python train.py --hidden_size=160 --num_attention_heads=2 --head_dim=64 --hidden_act="tanh_gelu" --norm_place="pre" --tie_word_embeddings=true --init_std_qkv=0.0239 --init_std_o=0.00597 --init_std_up=0.0239 --init_std_down=0.00597 --optimizer="muon_variant" --learning_rate=0.0115 --lr_head=0.00887 --doc_mask=true
MLP neurons of a small language model. Each row is named by its layer, matrix (up: input weights; down: output weights) and neuron, and shows model dimensions 64-159. Each number is 50 + 12 x the weight over its row's rms, rounded and kept within 0 to 99.
After each neuron's rows, "fires before" lists the tokens most often just after its 100 highest values on Wikipedia text that the model never trained on.

L4.up335:38 61 47 68 34 29 37 41 42 55 52 51 62 32 64 60 40 45 52 46 70 37 40 47 53 61 53 36 33 39 49 36 53 54 61 67 64 52 50 64 53 49 40 35 57 47 62 40 34 66 49 48 58 44 44 46 51 47 48 42 54 42 35 84 49 45 60 55 79 64 36 48 32 50 42 65 56 53 47 63 65 61 39 60 62 33 48 68 59 82 42 50 34 70 38 50
L4.down335:47 54 44 48 50 43 55 46 57 58 48 56 41 57 47 64 65 48 46 67 32 50 55 54 62 52 58 48 56 58 71 39 56 43 64 41 39 41 36 50 36 54 74 36 37 68 53 35 65 40 60 15 55 34 70 47 50 59 49 48 44 45 20 26 54 42 51 53 59 62 62 38 50 62 35 63 54 50 51 51 34 44 73 80 46 52 49 32 33 30 57 50 49 51 36 51
fires before: "e", "or", "le", "le ", "or ", "our "

L4.up242:55 48 49 57 51 62 45 58 65 43 59 46 52 26 34 49 43 65 59 52 54 36 62 51 63 50 37 65 45 60 48 45 28 61 30 41 38 52 34 57 34 61 76 38 54 62 39 58 46 38 60 65 48 40 57 44 68 58 49 35 51 63 68 75 61 42 83 60 69 52 51 58 69 49 64 39 45 45 68 38 50 49 50 69 44 52 58 55 61 27 41 34 27 59 66 31
L4.down242:54 44 60 57 38 32 53 37 49 29 44 67 47 55 39 71 57 49 59 34 56 53 59 43 47 60 62 74 49 39 67 44 64 50 37 48 55 40 59 45 72 37 48 50 52 46 47 28 59 63 59 56 47 31 58 57 54 49 75 54 52 76 52 40 36 51 60 56 48 33 53 63 42 50 45 40 67 28 52 33 48 52 66 73 51 44 39 54 48 38 43 47 62 61 50 45
fires before: "e ", "en ", "is", "a ", "ing ", "0 "

L4.up372:33 59 77 50 68 66 42 41 51 55 43 38 40 71 64 41 56 57 52 59 33 40 70 84 51 37 64 64 37 48 59 20 56 35 66 43 62 71 36 56 61 53 45 38 41 22 41 51 47 68 71 43 72 46 57 58 59 59 34 53 66 49 41 51 53 59 47 64 56 71 48 49 38 42 46 40 55 55 68 42 43 41 40 51 50 34 34 58 41 47 50 43 38 63 57 73
L4.down372:61 29 65 31 46 58 58 44 48 43 51 57 52 39 48 30 56 38 54 54 58 53 44 57 70 57 49 50 42 68 53 39 45 57 50 50 40 64 49 32 49 75 31 62 58 68 55 71 63 40 50 43 33 59 62 50 59 23 51 54 48 46 55 49 57 54 58 51 48 52 56 48 71 49 60 55 45 38 52 53 61 61 40 46 38 43 57 43 56 37 54 43 60 27 22 50
fires before: ", ", ". ", ".", "\n", ")", "/ "

L4.up635:55 40 58 60 49 63 54 51 84 54 53 49 53 62 62 65 56 39 36 76 58 49 47 59 35 71 50 31 31 63 47 49 38 61 53 45 38 50 49 65 44 45 44 57 56 63 40 54 60 47 45 48 53 45 46 50 48 39 32 62 50 14 42 44 39 50 50 40 53 69 68 46 71 43 64 60 50 45 79 42 54 45 36 53 53 48 44 32 26 45 75 46 30 50 58 53
L4.down635:70 36 23 48 56 42 49 52 47 39 56 78 31 36 71 32 53 52 64 45 54 54 33 52 59 33 37 38 65 54 69 49 29 60 37 49 55 25 48 53 41 53 81 32 44 53 44 51 47 43 48 41 41 69 68 58 47 50 32 54 41 41 57 70 41 42 65 47 33 43 44 44 43 73 28 60 64 44 46 67 61 48 57 45 52 62 40 63 36 33 62 58 64 34 57 53
fires before: "et", "al", "in", "e", "ation ", "le"

L4.up385:45 81 57 53 46 35 70 57 52 63 39 49 48 35 54 57 24 58 54 40 39 41 51 69 64 68 41 50 45 41 62 47 41 48 33 44 25 56 31 60 49 71 48 48 24 59 36 43 62 59 36 32 46 34 47 51 60 51 72 67 67 51 31 40 43 49 32 52 81 50 51 53 47 71 49 53 34 40 65 40 42 50 48 39 49 41 50 72 64 45 34 66 49 66 50 35
L4.down385:36 48 63 52 27 59 60 28 64 63 55 32 42 41 32 53 50 47 45 72 60 55 38 35 67 67 54 59 50 59 66 64 46 58 54 41 49 35 47 44 32 47 48 39 55 43 51 58 42 59 41 67 46 61 38 34 70 41 51 63 65 63 32 62 69 37 50 55 52 62 53 67 50 57 35 44 57 43 46 64 29 40 63 59 69 29 56 54 56 40 56 60 58 42 30 49
fires before: ", ", "h", ". ", ".", "er"

L4.up25:50 29 37 35 40 47 47 43 57 62 70 26 44 38 57 63 43 42 33 61 62 37 50 68 46 57 67 53 62 62 61 54 52 46 67 53 45 50 37 85 40 65 41 65 54 34 64 57 50 31 26 28 64 21 58 61 64 52 53 78 58 59 45 69 54 58 81 39 43 47 28 65 65 43 56 53 44 60 49 45 54 48 48 47 30 53 26 39 40 45 46 52 31 55 60 26
L4.down25:72 55 44 54 43 45 46 68 35 56 46 56 44 44 43 54 52 47 61 42 53 55 41 43 47 61 74 54 35 66 65 39 54 68 62 50 63 73 56 42 53 48 23 38 49 58 52 69 30 49 43 34 62 60 54 42 50 41 38 47 59 62 51 35 60 56 20 51 49 43 56 33 57 72 36 68 52 38 45 42 61 70 28 32 53 48 71 41 63 56 46 50 54 44 71 56
fires before: "{", "t ", "ed ", "er", "ing ", "te "

L4.up46:61 50 28 47 49 53 43 45 55 66 33 39 36 38 66 46 58 61 52 53 45 53 37 29 36 49 67 62 51 49 50 69 46 48 66 51 52 28 62 38 41 43 45 54 26 54 32 63 50 53 43 64 47 75 54 56 56 68 29 51 53 44 54 58 53 37 50 66 37 49 62 43 38 48 49 38 52 75 53 54 48 51 46 77 69 42 73 46 44 36 40 51 26 45 48 42
L4.down46:47 72 61 49 57 47 56 53 50 47 42 52 51 46 42 59 37 23 38 40 46 56 30 65 51 37 42 53 21 44 52 47 54 41 52 59 44 52 52 27 63 55 21 48 70 23 43 51 41 38 47 45 40 60 41 46 72 46 62 48 55 74 79 56 65 57 48 57 48 60 33 48 78 72 58 60 52 53 60 45 45 59 57 61 43 46 45 66 52 31 60 55 52 45 31 51
fires before: "| ", "e ", "t", "h ", "p"

L4.up81:48 38 57 39 35 53 29 56 58 48 74 72 41 33 42 50 74 50 56 30 46 58 34 61 49 19 39 58 33 52 36 50 38 56 47 38 38 50 27 71 60 48 52 58 71 65 50 56 41 37 38 30 65 65 31 43 63 53 49 48 50 47 49 63 51 58 57 66 38 57 47 36 73 52 72 33 63 40 41 40 60 54 41 67 52 52 53 53 71 54 50 77 46 69 44 46
L4.down81:24 54 38 42 50 42 43 57 69 62 40 76 54 64 57 42 58 48 64 43 43 48 69 52 35 54 59 39 40 59 48 42 44 52 54 45 54 34 46 30 57 52 41 65 56 64 60 63 54 60 47 42 57 44 44 26 46 53 66 42 68 23 77 50 46 45 35 34 43 50 47 45 66 64 49 34 62 62 58 43 34 59 54 58 57 68 59 43 31 48 49 65 70 72 48 51
fires before: "di", "d", "v", "vid", "am", "j"

L4.up83:51 65 52 32 39 64 44 55 58 33 54 58 53 42 46 51 55 35 41 45 42 17 58 49 51 61 43 50 47 44 37 67 78 59 65 48 42 80 46 44 81 42 64 41 56 58 24 55 42 47 46 40 37 31 41 52 50 49 76 43 30 49 52 44 36 52 53 58 53 41 22 36 40 48 58 74 72 51 61 39 30 53 39 28 45 55 46 36 21 57 52 62 59 45 48 24
L4.down83:66 45 52 50 41 48 50 51 75 61 49 74 70 55 38 28 13 45 74 66 42 50 51 48 45 63 67 38 60 53 57 47 58 54 24 61 56 43 37 58 37 44 40 54 62 62 49 67 41 56 51 40 42 28 42 48 46 51 50 53 77 70 61 81 44 59 37 70 75 44 52 41 49 53 41 38 44 59 43 26 42 55 27 53 49 59 42 66 45 54 45 53 72 32 49 55
fires before: "ing ", " ", "s ", "ing", "er ", "ure"

L4.up308:35 48 59 53 55 46 43 45 33 43 41 43 50 51 57 10 41 44 64 53 35 45 39 52 45 61 45 49 41 60 59 54 51 45 47 41 44 17 62 51 75 33 43 41 52 40 32 61 72 58 42 57 40 58 45 44 67 27 62 49 36 47 39 56 34 47 48 50 52 61 55 61 44 34 58 49 52 36 65 51 55 52 40 70 52 47 51 56 61 43 55 42 58 62 56 42
L4.down308:55 64 43 64 42 59 67 41 60 55 57 52 47 66 47 61 45 45 35 47 65 71 52 47 49 55 68 55 63 51 51 35 68 58 56 35 68 64 25 57 44 48 46 63 56 44 51 60 73 45 59 68 55 32 70 39 15 69 44 46 65 34 62 71 56 45 67 24 34 40 31 51 44 52 38 43 45 62 36 62 29 33 58 52 44 57 58 40 55 40 37 47 42 42 48 41
fires before: ", ", "th ", ". ", "'", "\n", ": "

L4.up446:71 32 44 68 50 32 51 37 51 43 51 51 41 46 53 74 47 45 74 55 53 35 48 50 42 46 47 65 45 41 64 53 63 75 47 55 49 41 57 59 34 66 67 52 67 33 42 56 54 58 74 32 30 62 47 33 52 40 49 44 60 66 58 54 52 77 55 40 60 24 44 35 42 41 61 47 46 46 64 65 20 58 49 48 54 48 47 45 33 57 30 57 45 61 44 40
L4.down446:48 49 66 35 30 27 49 48 58 48 42 55 61 46 55 23 61 45 44 46 52 59 41 51 60 32 43 60 42 27 44 57 50 46 64 48 52 63 59 39 53 71 39 47 50 64 40 42 38 64 59 55 50 42 65 50 38 54 47 52 41 52 29 50 53 39 39 59 58 24 67 42 40 42 67 51 48 47 38 39 60 61 52 38 46 53 34 34 51 27 41 61 74 83 47 50
fires before: "e ", "ed ", "n", ", ", "er", "n "

L4.up511:41 60 35 60 42 41 55 49 55 50 45 62 39 36 56 65 35 22 44 51 57 37 47 43 53 57 40 28 69 31 64 45 30 60 49 75 23 77 51 46 45 41 51 58 57 44 37 24 45 61 33 62 45 50 49 42 54 42 61 57 47 22 49 61 50 37 53 30 59 49 39 64 65 43 38 55 34 59 47 54 73 59 40 46 37 45 70 52 54 58 52 31 42 43 49 60
L4.down511:61 49 60 64 55 43 40 30 40 34 40 60 52 51 54 28 72 42 62 38 69 42 36 61 48 48 59 74 48 37 41 62 41 48 49 37 33 39 56 55 61 49 46 52 80 46 60 42 65 50 45 54 52 57 41 43 44 67 59 43 51 53 77 49 62 62 50 41 47 31 57 40 58 62 53 58 55 56 56 44 48 38 51 60 59 47 41 20 28 30 56 36 53 61 28 53
fires before: "t", "fic", "f", "p", "ak", "e "

L4.up492:57 56 63 45 40 59 74 52 55 66 49 45 48 64 63 40 41 49 53 36 42 46 72 36 59 39 61 70 44 58 47 60 49 74 83 25 41 58 30 37 38 52 48 56 60 35 55 66 48 63 49 61 54 37 53 52 59 31 56 52 40 38 50 64 45 74 40 45 44 67 60 39 44 33 43 29 42 48 74 46 54 44 61 58 64 43 52 38 44 59 48 57 44 47 38 55
L4.down492:63 60 42 39 28 38 46 38 38 46 68 67 40 61 46 40 36 46 68 50 28 58 51 56 44 82 54 61 61 45 62 56 39 63 44 51 53 37 52 56 61 37 34 61 38 37 34 48 62 57 46 46 39 52 46 65 38 61 42 50 69 56 49 27 44 47 62 71 54 31 55 52 32 52 26 78 50 69 31 38 40 53 55 59 49 64 62 56 50 46 48 35 63 50 57 45
fires before: ", ", "==", ". ", "ing ", "\" "

L4.up499:63 47 45 42 69 49 53 42 38 51 25 43 57 47 64 56 36 46 39 42 49 51 67 73 50 55 67 44 64 38 61 59 30 36 58 42 46 49 81 33 54 36 45 61 43 43 44 63 65 86 67 47 51 39 31 48 37 36 50 54 41 71 65 64 52 53 47 41 68 58 60 52 56 56 59 59 44 68 58 58 60 56 39 65 46 57 32 52 37 63 66 81 54 48 49 35
L4.down499:30 64 46 57 62 52 58 38 52 44 39 69 49 38 48 66 44 76 89 51 53 55 37 70 38 75 56 70 62 52 50 59 41 42 32 57 31 37 60 50 63 41 30 49 47 55 46 31 36 54 56 62 58 60 26 65 49 46 39 58 52 57 36 56 64 57 35 27 60 59 36 46 55 46 49 59 71 54 77 43 38 47 41 39 37 50 58 32 37 66 49 49 62 56 36 47
fires before: "p", "per", "ec", "t", "pl", "ic"

L4.up536:53 43 56 38 60 58 56 50 39 76 56 62 67 44 30 28 38 37 58 46 52 31 39 21 46 72 58 53 43 47 33 66 30 51 59 67 77 60 59 61 36 51 71 57 76 45 45 62 41 52 46 43 46 79 42 71 51 64 55 34 38 41 57 53 36 42 39 35 40 65 51 36 52 35 62 32 61 62 57 64 58 40 28 61 40 66 66 37 51 29 43 47 34 29 47 58
L4.down536:41 33 77 53 42 58 61 24 42 72 55 62 51 51 37 52 60 65 66 41 54 41 62 34 56 59 49 55 46 41 45 62 40 50 55 74 64 39 51 46 30 43 77 46 60 09 57 43 67 49 42 46 45 64 51 53 43 68 44 39 41 59 52 56 50 61 74 44 57 56 58 50 67 48 53 34 41 52 50 68 58 48 37 49 54 55 40 37 45 51 24 46 59 50 70 62
fires before: "ew ", "ame ", "ew", "um", "ot", "d "

L4.up518:48 45 31 58 48 51 56 50 51 53 58 35 67 47 60 63 35 36 56 45 47 21 66 37 60 29 47 45 70 47 66 35 58 31 26 64 38 46 49 57 72 42 39 54 56 47 54 63 42 82 52 60 42 50 40 52 40 70 61 83 54 58 41 59 72 65 44 62 63 48 39 43 71 54 60 61 30 38 43 49 51 50 14 70 47 52 39 49 72 49 52 33 59 48 49 41
L4.down518:66 74 46 64 52 60 36 40 53 61 59 61 62 33 49 43 54 52 64 30 57 55 44 60 52 76 42 50 40 40 57 49 40 51 75 33 47 45 41 41 20 79 51 51 51 67 45 45 51 24 29 19 58 35 67 58 45 45 67 47 57 69 36 43 63 40 63 48 64 51 47 56 54 62 29 38 55 73 61 52 47 40 43 36 48 43 59 73 66 60 57 48 46 54 69 42
fires before: "ec", "ed ", "ar", "ar ", "e ", "k"